config.yaml
norm_eps: 1e-05
init_std_o: 0.00308
lr_mult_o: 3.0
final_lr_fraction: 0.0
MLP neurons of a small language model. Each row is named by its layer, matrix (gate and up: input weights; down: output weights) and neuron, and shows model dimensions 448-543. Each number is 128 + 24 x the weight over its row's rms, rounded and kept within 0 to 255. Numbers have three digits each. A neuron's up and down rows have the sign that makes its largest values positive.
After each neuron's rows, "fires in" lists the words (lower case) most often at its 100 highest values on Wikipedia text that the model never trained on.

L2.gate2591:146115138111116155125110121172176140065148130143096152125134111104108163141108188111102118126127168100110146115145119116141090148146157103141077161112165103134139089124126127137122141142165148117136096158053109123117150103151136147119105123110165121127119134125149118122135159120088166133
L2.up2591:116115131104085126113095140109161123099154123096117165084137146111129170095102170091112167137114154134089126145128101123113071171141098123129076142135125153116130086122104175134173165103171135125122139143097110104112124152120100064088089152096170145107114153125183119090144114135139187125
L2.down2591:122135105188163129127125199152140160131119121146114136139132109124148164141144123147121154150110145119132148128092116128167156197123112144089153140124137110115101125075214132131163124093150122152161165123119159107123128121142113137121137124124137134119131134070117108085128198141112115117
fires in: "national", "state", "head", "portrait"

L2.gate30:152142168152141194127159084136092118105123145138115125136134120152130098176096137130106126118122126150193116106164145118079111103146089101139141167116133101119134136125089139124178147144139110093105142082083149107153126098118070106155147107183150098128153113132103080130082162110138091132
L2.up30:160117163143128124084148131092099145110118108155087118157174141126117147106095105117129086117107090108133127162144128113122087124125091100152113126111129130148114168124121115132172109158109158110159148132070137168118054150109124123126154116167135126094158112106130069124114132085140102131
L2.down30:133114084109135110143116142173146153088108133144167125144152138110107159127114154141122068151134106125172120073124102127128134170098076162141154128152175114147173071113147144114118148136128108102115121113079139085125100159122142136137148135141105132125134116117103135120130115127143141135
fires in: "games", "game", "series", "gameplay"

L2.gate868:112105147151097108117126166168171126122145157126151198134165137141108145106138120133128172138119115126112157116153110088142142100116150127111173153155099132126152121106114140126112145147129129118114101101105129142134160128124107128133151131116175129141118115102159141177128151158127147114
L2.up868:145135093169127116122110137142126112116138180137134210156147159138106152118147117150142179111091133146121100130132135087136130124134134138108126170148119143109154143130117162108070130157102132120130096108095128146154185135124132120128096134097201146152134136100165133160105131121123121132
L2.down868:161149147109157137128133104124137093183092146149119154126124108145135143130138079125142087090119118144123142114106148111120171130136075122123137103137112183099158135083105095145109162147123139074137122113161123155141132162125119149137106086133162119113150115139108144103137155127145118071
fires in: "south", "southern", "north", "northern", "united"

L2.gate397:107130121116124113177115102103126119110129165110107126150130177106090103153092085099131162106158123117179134069113144118103127111140116102102111084116124140147104168170131126115154126113085110150110135109149134129092140106155151134088107110131160146087122158107118119133085110124123082115
L2.up397:094112114126080151127124150145136150123135139124130129168122177128097146139128130106138140105116131133150141094126100152115132086143116102077128078131091135118148171141129110115151106105121124175125118101134128108146137126145134113138133149120138153119102178093125134116155113119167118110
L2.down397:146103095110165154149128183115115100132095159101135174137103091102139095137137110143131103111124110095117063113102146115159162084130135125154093103125159087147105120144104137120102130163150125097111088147104124139101106171136156120125141122116145147139129132118141118124135095125159142130
fires in: "band", "team", "tour", "orchestra", "air"

L2.gate2732:148141165132139090101112124115128088118136110128131123138100147117155111138107066129095105072145100121078052124153164138128106134114116150126142133124127120103101096109111130114141147122111130126122181142113129143142134124123134155117154098127171113093113204112139108107138104110164131142
L2.up2732:131107109180128115145099110133116118108105084094109155098135144142126118170144215101136148126094163101108112160111108146146079136132119086137116128126127182112105150118131137105151125130100131158128117150135125151116133107089163097122131154143115179122113114128132122118137144137087135157
L2.down2732:108143121087153108100115106110127126123163187122098172108108156127168124125119074125108131126167129121136116090132158134100141106109132129144158106089072123118111131130120133113140151101167130100159132137160125146151125141137145110117152151100168114107122158096072111135155150144129133070
fires in: "world", "australia", "australian"

L2.gate2262:175131095114145164128158141193131155154133137105155112151119170134162164165076124105152142165105139127147144111113151149105117090145092166153124083107117104146098132155152113090150104116112131133121156118098123087114131158093149127107143087124146159106139176102152130119112171139149123125
L2.up2262:131124132145125103157147144106188128139110137141112085124101157144151126095118110115136127142123133126109177093135155117156147107125123147153126114121132097140095139133095061121164108139116100095129107130108150140105139118125170149151158134156143129119172134127115138125075125145170066137
L2.down2262:113112154113128111133088111159121102144153140141147121093138110137126092183163110127161106117129118140156126158162114161124122136099154146127143111144120150129151115120140151125126135118076165130148144129159153077140171153131204102129124140095118156079104084146118143128138155112117134115
fires in: "record", "out", "top", "test", "edition"

L2.gate810:117059115111131151123113100128157123099121149106117198167151132127103154102156124110152156138148107109132165154107101126105112127101142082139105108148165155133111064135110068155150136164164131127146100111135150154109109145119094111130136119144114153115161133150112133151132116152109153157
L2.up810:152099114134133077163136177080152125111102158129142115140118101144148090144125114156131120164116099132105127140115158152123099137137106121089135106128118126119112127137144117127124104116131171121117140089120119132070117154090118095135154129169107114138142150114087131105128131117136117121
L2.down810:127105145151096154123160155115098114112149096143108097121146124121110115151153084106141124103116134115150103088132100141086133122144128105121122143118146166138147103127123164120144165146118128116172113116113121128144116080090138147125144099132116119143115148099148141148103151148099163153
fires in: "made", "did", "make", "free", "let", "makes"

L2.gate139:114112129117119083131173181162133104119128120131132154135107145155095119123144113106104154128186154158108106134112125150146136108109112096116145145147172143144158138129101097107126122089163144145132129149162148154086135131134116099131166157138109094143118126128174128105135095138120150105
L2.up139:103151168164140141107084121125125131112080085097179094136152135083066133137173118163134122165116113111111139122107124113091122143128156143178098108124086112101147159116133111134085111144120171100133126161114167120142172143129156159116133128174172086123111156171125147122124178114164123145
L2.down139:134115091090142163141131153131104109133149118124162111092066111106121121114101117119149149083153164125101135081152164136147147103109108084131141134090160165138134141124102126143131145140169146077144119138112120106128105090106122127156159146133109166143135132108094115110100113184115176102
fires in: "black", "red", "white", "up", "you"

L2.gate791:176140127130131148110144111143180104161141139155151135105141157150114106165120153135091128099112087122120176150154113129112125122100123121137119136129144133151100092115159135142134119098104119152097096154140110119110140145106131144113115184136128185094141104100125116140143097111106107088
L2.up791:136117172158122112154104128135169113125131131109090115168169124131127145150128128143114113101134149096114101145133114170100121159157070149152154120152093105128138132085159111102140104138115150080097143128112129130077116156096114144122140136126151100096108113079126127113139093195095174158
L2.down791:172176116162120133112162145109154135130104132073158143115153132138132109155130124056109167128146121162090165134125112133148142138153103130104110095071131156144110115098213114098105161128092109137113110117132131109117147115107141090105125148150127140125157138108140152102146113111157118155
fires in: "where", "school", "district", "professor", "college", "as"

L2.gate1704:132152117101143123131129139102118129121134155110165144174118108082170085132124130116125158110140144132148102103118112086121101130091106134124109110089158145072180183166111160149133104075110121156132072100100141139095107108090165120129113096131139146124118160126101153177149152121147094103
L2.up1704:135149104134088166146141170093147110156089180120100147092144166080141143145120116149094099118116158100124154118172133081104156130106134100125130163136130160119138124116154145154129111082122078154112145161112114115101114130180137150125093124183121154165128097094128122118114118120130139100
L2.down1704:100086135178150133157196130146116147101149149120144144132132060156176136139150145126157100103143136117131107100109117143123123142106116116090104111114095109095113142147127101128156089102127120107126127111124094098113159134120139102107146126164111102140131145140097115196119123093139140166
fires in: "some", "often", "later", "never", "rather", "few"

L2.gate1795:121088115134115149126169108170174136181123132132089147099091155133081135138120042145104102147136170095125120160134122100135106128116112108114152120154123135133142152135126120120109123125124109092147122133083073165180113108127148113158120142125123116119081101141116107083087134151042118131
L2.up1795:122107102151128121131154099108114129107107123141125094126119140137090138112155148077111103134133116117144113112145139133126135135074153142140094158147132145085109091177119094147119173150135114098137148139091124142142153127140182060130149144133111156109103074133157081132158099098110143148
L2.down1795:117141175130139127107116161150109144165136183112143161117139110121102085095101099145103109115142158145120115137137103148148149111138122134125129115123097148169124160099133122120164123119113153137133097082131157118147078116143136135159134123147148103158142137180131133145134159154159108092
fires in: "22", "23", "22p", "cross", "anthony"

L2.gate2320:069095180124149120079130149126121121157154140134125135112123151138138152112118159090117145153157151108221172128101088140161120154132110133146117140123144158132121130153095071117140087095112146111076126151107119154120116147122149135115138127123131145125127161152145108156143164105130095145
L2.up2320:150106126153139167063137111077101124145149097140098146139129159106143124132095182104112128126107112087128118124110100122122110146124096098131125139097135145076129119125135119144094134128104175125147132097135112137159119143155100106144169134109119130152135123126071115159113147147121097163
L2.down2320:120106126155180154163148137121138131151109129136163131126147150126125130134176132144127165126136102124132159154145133107129160116137097114148083121111118144124109128144130152141123182128139133098121137142136100100148125166112158121181123107171119143102130098130145118161201154129094145120
fires in: "100", "13", "37"

L2.gate196:113133124163172172102123122146147151113138098132143157200167166074113113133094161120156126091110139115129103130109076079140152139094122119092087111124117106153110112142154087129141154116117117144103132144139117147086143139111135137116127085086125158171100162115118169099119146130123128158
L2.up196:099096130126125122143134139157121129170106142136081156141155106142109094162105148099110152146152102102100104175148106153105149110155113108122094152113123186124140139125140126108153169122096126135135115109123112121144116126153071080153133127142077142137150116145158128102115073150151121123
L2.down196:130115086136151161105173104146128131124153127164096131165123110141131162102107193173170089114131141136132151105130101084147115096146113105061118113157100132142105123149144149146082083123123101121133146095138110108152147164123118164131132102139145108144165128141098144150117130158135109141
fires in: "21", "14", "20", "10", "9", "world"

L2.gate2091:111161113128151143128114104102142133144146087085120156088130116131092133115149090152043136104141130109139088110104078138158108155122138152119162097130108115102159132108085137175126130158098140170084100086126166097144096119149139102148111092136123131134132145090139136147120119123127126153
L2.up2091:124159117156172144076148099156085106159152084094152100139109121091124147133122121064102125141094095131143117123105084128135139131124137180105075104124109121152159166157120107171149136132160132094140117137096177140153115145137129100118116089182160138123151156101144149108140143106147169145
L2.down2091:117160109125071133165166159115158139090133158118105128109129130124112131113162132141159112111127115148124108160133134074142131111128134151135126139138155100138119087119149140109135109112129152123117156150154122103099157099144141150140184151131158139142086154126122118113100138111114098064
fires in: "air", "up", "white", "off", "john", "out"

L2.gate283:122116136125082139131131149110139132112090106162121131098121130097110108164130157160162116151136105103103154128127133139153164104123119096096120128140192156146170114110143113135095171135103185157120130124119156112141093132167195105131096147181101141118099087123129138101126120110130161119
L2.up283:114092110136150135152125110107095097130157138126148132119146132124155092142178140106115097145090127131139120159109146134104139105136128113135109105124143133091125109093117113106102098117132148113123136146120155119093113139132135125161110082132113184119132115107141147209143096097131125083
L2.down283:131090121075102129098132121114147154135157106163128151114089168156190107146154133131099138096135120149112102134151088136124123100165139117134113147115148115112168116117114092137079151166125132100151141114121122113132165141124130146155133144137114066120152139141106142085092152126102160186
fires in: "4", "la", "light", "rinne", "heavy", "brian"

L2.gate2172:213155123133094078106131149139153113115081091154068106124119136169091141099053126098105134071120146095134143096122115133122137151089140112154133088129175141113131168144123128098138126147125148095155070144115147110147134119129143110142144101108135119135172123151109124106101143126149099124
L2.up2172:193119146119119164121140125115142082121107133167102112148118148154108154101106149093116126135139140100135147112103105159114115082104098119145135119115139123160166109132109111110125141082120145104129133099079149103127150136140136108119152095113108143151147113116130162144116134120167063108
L2.down2172:090103148137100114123166131139102143152128150118142087115128125175113164133147116154140111141135101148123112133117137121112139132149151160078152141187096123129089155070127151181162167163107108109128152114164102108139147096156134161096134123144087125093085119131111108125160104122125128149
fires in: "main", "side", "primary", "level", "floor"

L2.gate2304:172092089119104146130096116153069117168148110122111114171105148133133147120067094174098145115089075121107100148153166125123149184178107120130155125110136159120146138135108134108102136125145137132126127097107133136143141151138114097125152127106140128163118125138117120126131130109128150134
L2.up2304:127141090106183122125123100162125104160082139111137151180129160192143164113115129137145125131137142128166139181125134088121125111162156125161148176088120102132134128163113104144087129113107184115144136149140095161145174125126114106125099128120125141144123112164106097105148112138091126144
L2.down2304:079153146129137142104096125104160144097091148118185149115141144138111181133153129128110127110148163083100139112151116117127146135099153130087124139173147145146150157121172146108145122125102104142103130100125145143102109146096136123128133144153168113136146138143108155160110121137122107093
fires in: "series", "conference", "method", "section", "system"

L2.gate2867:116122153116169157152169141138155116116095103146143134116120157134132144095096133157128119090106145108074108130111108130106093129105138114086122130133144155135137126144103130152137122116127137104078122147122143188130124120122116133156126110103103140170119136139112170133135157140116115117
L2.up2867:122122117144137156155140129154131128143142117152151111093131163179161148112119130142124105099130132096106099124141067120152081145087118119089073164155115126122142138100126094086123180141106099121121099101162145155110105123139099167185162108073153122175110170175127181136087141143111132143
L2.down2867:117126104141168153134097131120160165125150126109150099120126133160106143121125143097118061131111093124177166096138128126138154091106126163115126145144177153121123140108076135138092176098130107146167110154099088106109131126122147130121140137118125118095135113110151130092120105069110126154
fires in: "side", "section", "part", "team", "west", "case"

L2.gate1196:135128147153113118108125098124154141109163172114162148128129128140145166135181139145143133125132154146132113158137126146145141131086143128138118188130116120140132130134132139141170120128103151145117080126131105145130123122119139165122103157185127134193121101124126108163095137123131138152
L2.up1196:180117101122131107130150067104152141141148090146112155112110080096156164149151143118151108156127120147156071137135075126157165134140135138134123141139135109110125128133121078127113097109123160138105099121127166149123172148142137159113143115122117162063119114127116126192101130139187109156
L2.down1196:075169144153154146147141114111121183150097149093128075112142155183095090084160143117082154141102118143130127098119157141130121103126135097149127104134145139169126123157131093111114149147141127144163110125089102125133141147135109106110140140111143126116140132132169161110139140141145142140
fires in: "united"

L2.gate1757:148147148126089138123090139181158118146137117154136140148110108158124128083087055112122177128164128145109150135121119131162131107146165141096133102124110173095109103133118084065126104158165164149129137147096115127118148145125125151124116125156113141103149147123161093149112144129121145122
L2.up1757:145137147114111186131152114118100158120135149141122140136139113108128133166099091139106156128126150125115182119168125150092095171166159136118124153076096105135128156148150092128124116149127142168129147130080138157106122098120148159100121115171115160104160137123134113187094131095115134126
L2.down1757:148128151128143084150135115153126095126127151139173115134142124091148120162149108142100112122114141129115158144153151148134166103115138117106158127114086142155141110151156151072097111166145123147160137122147090157150159100130110174173125124129115128138108128155117085154113122172124112117
fires in: "london", "berlin", "paris", "miami", "canberra", "baku"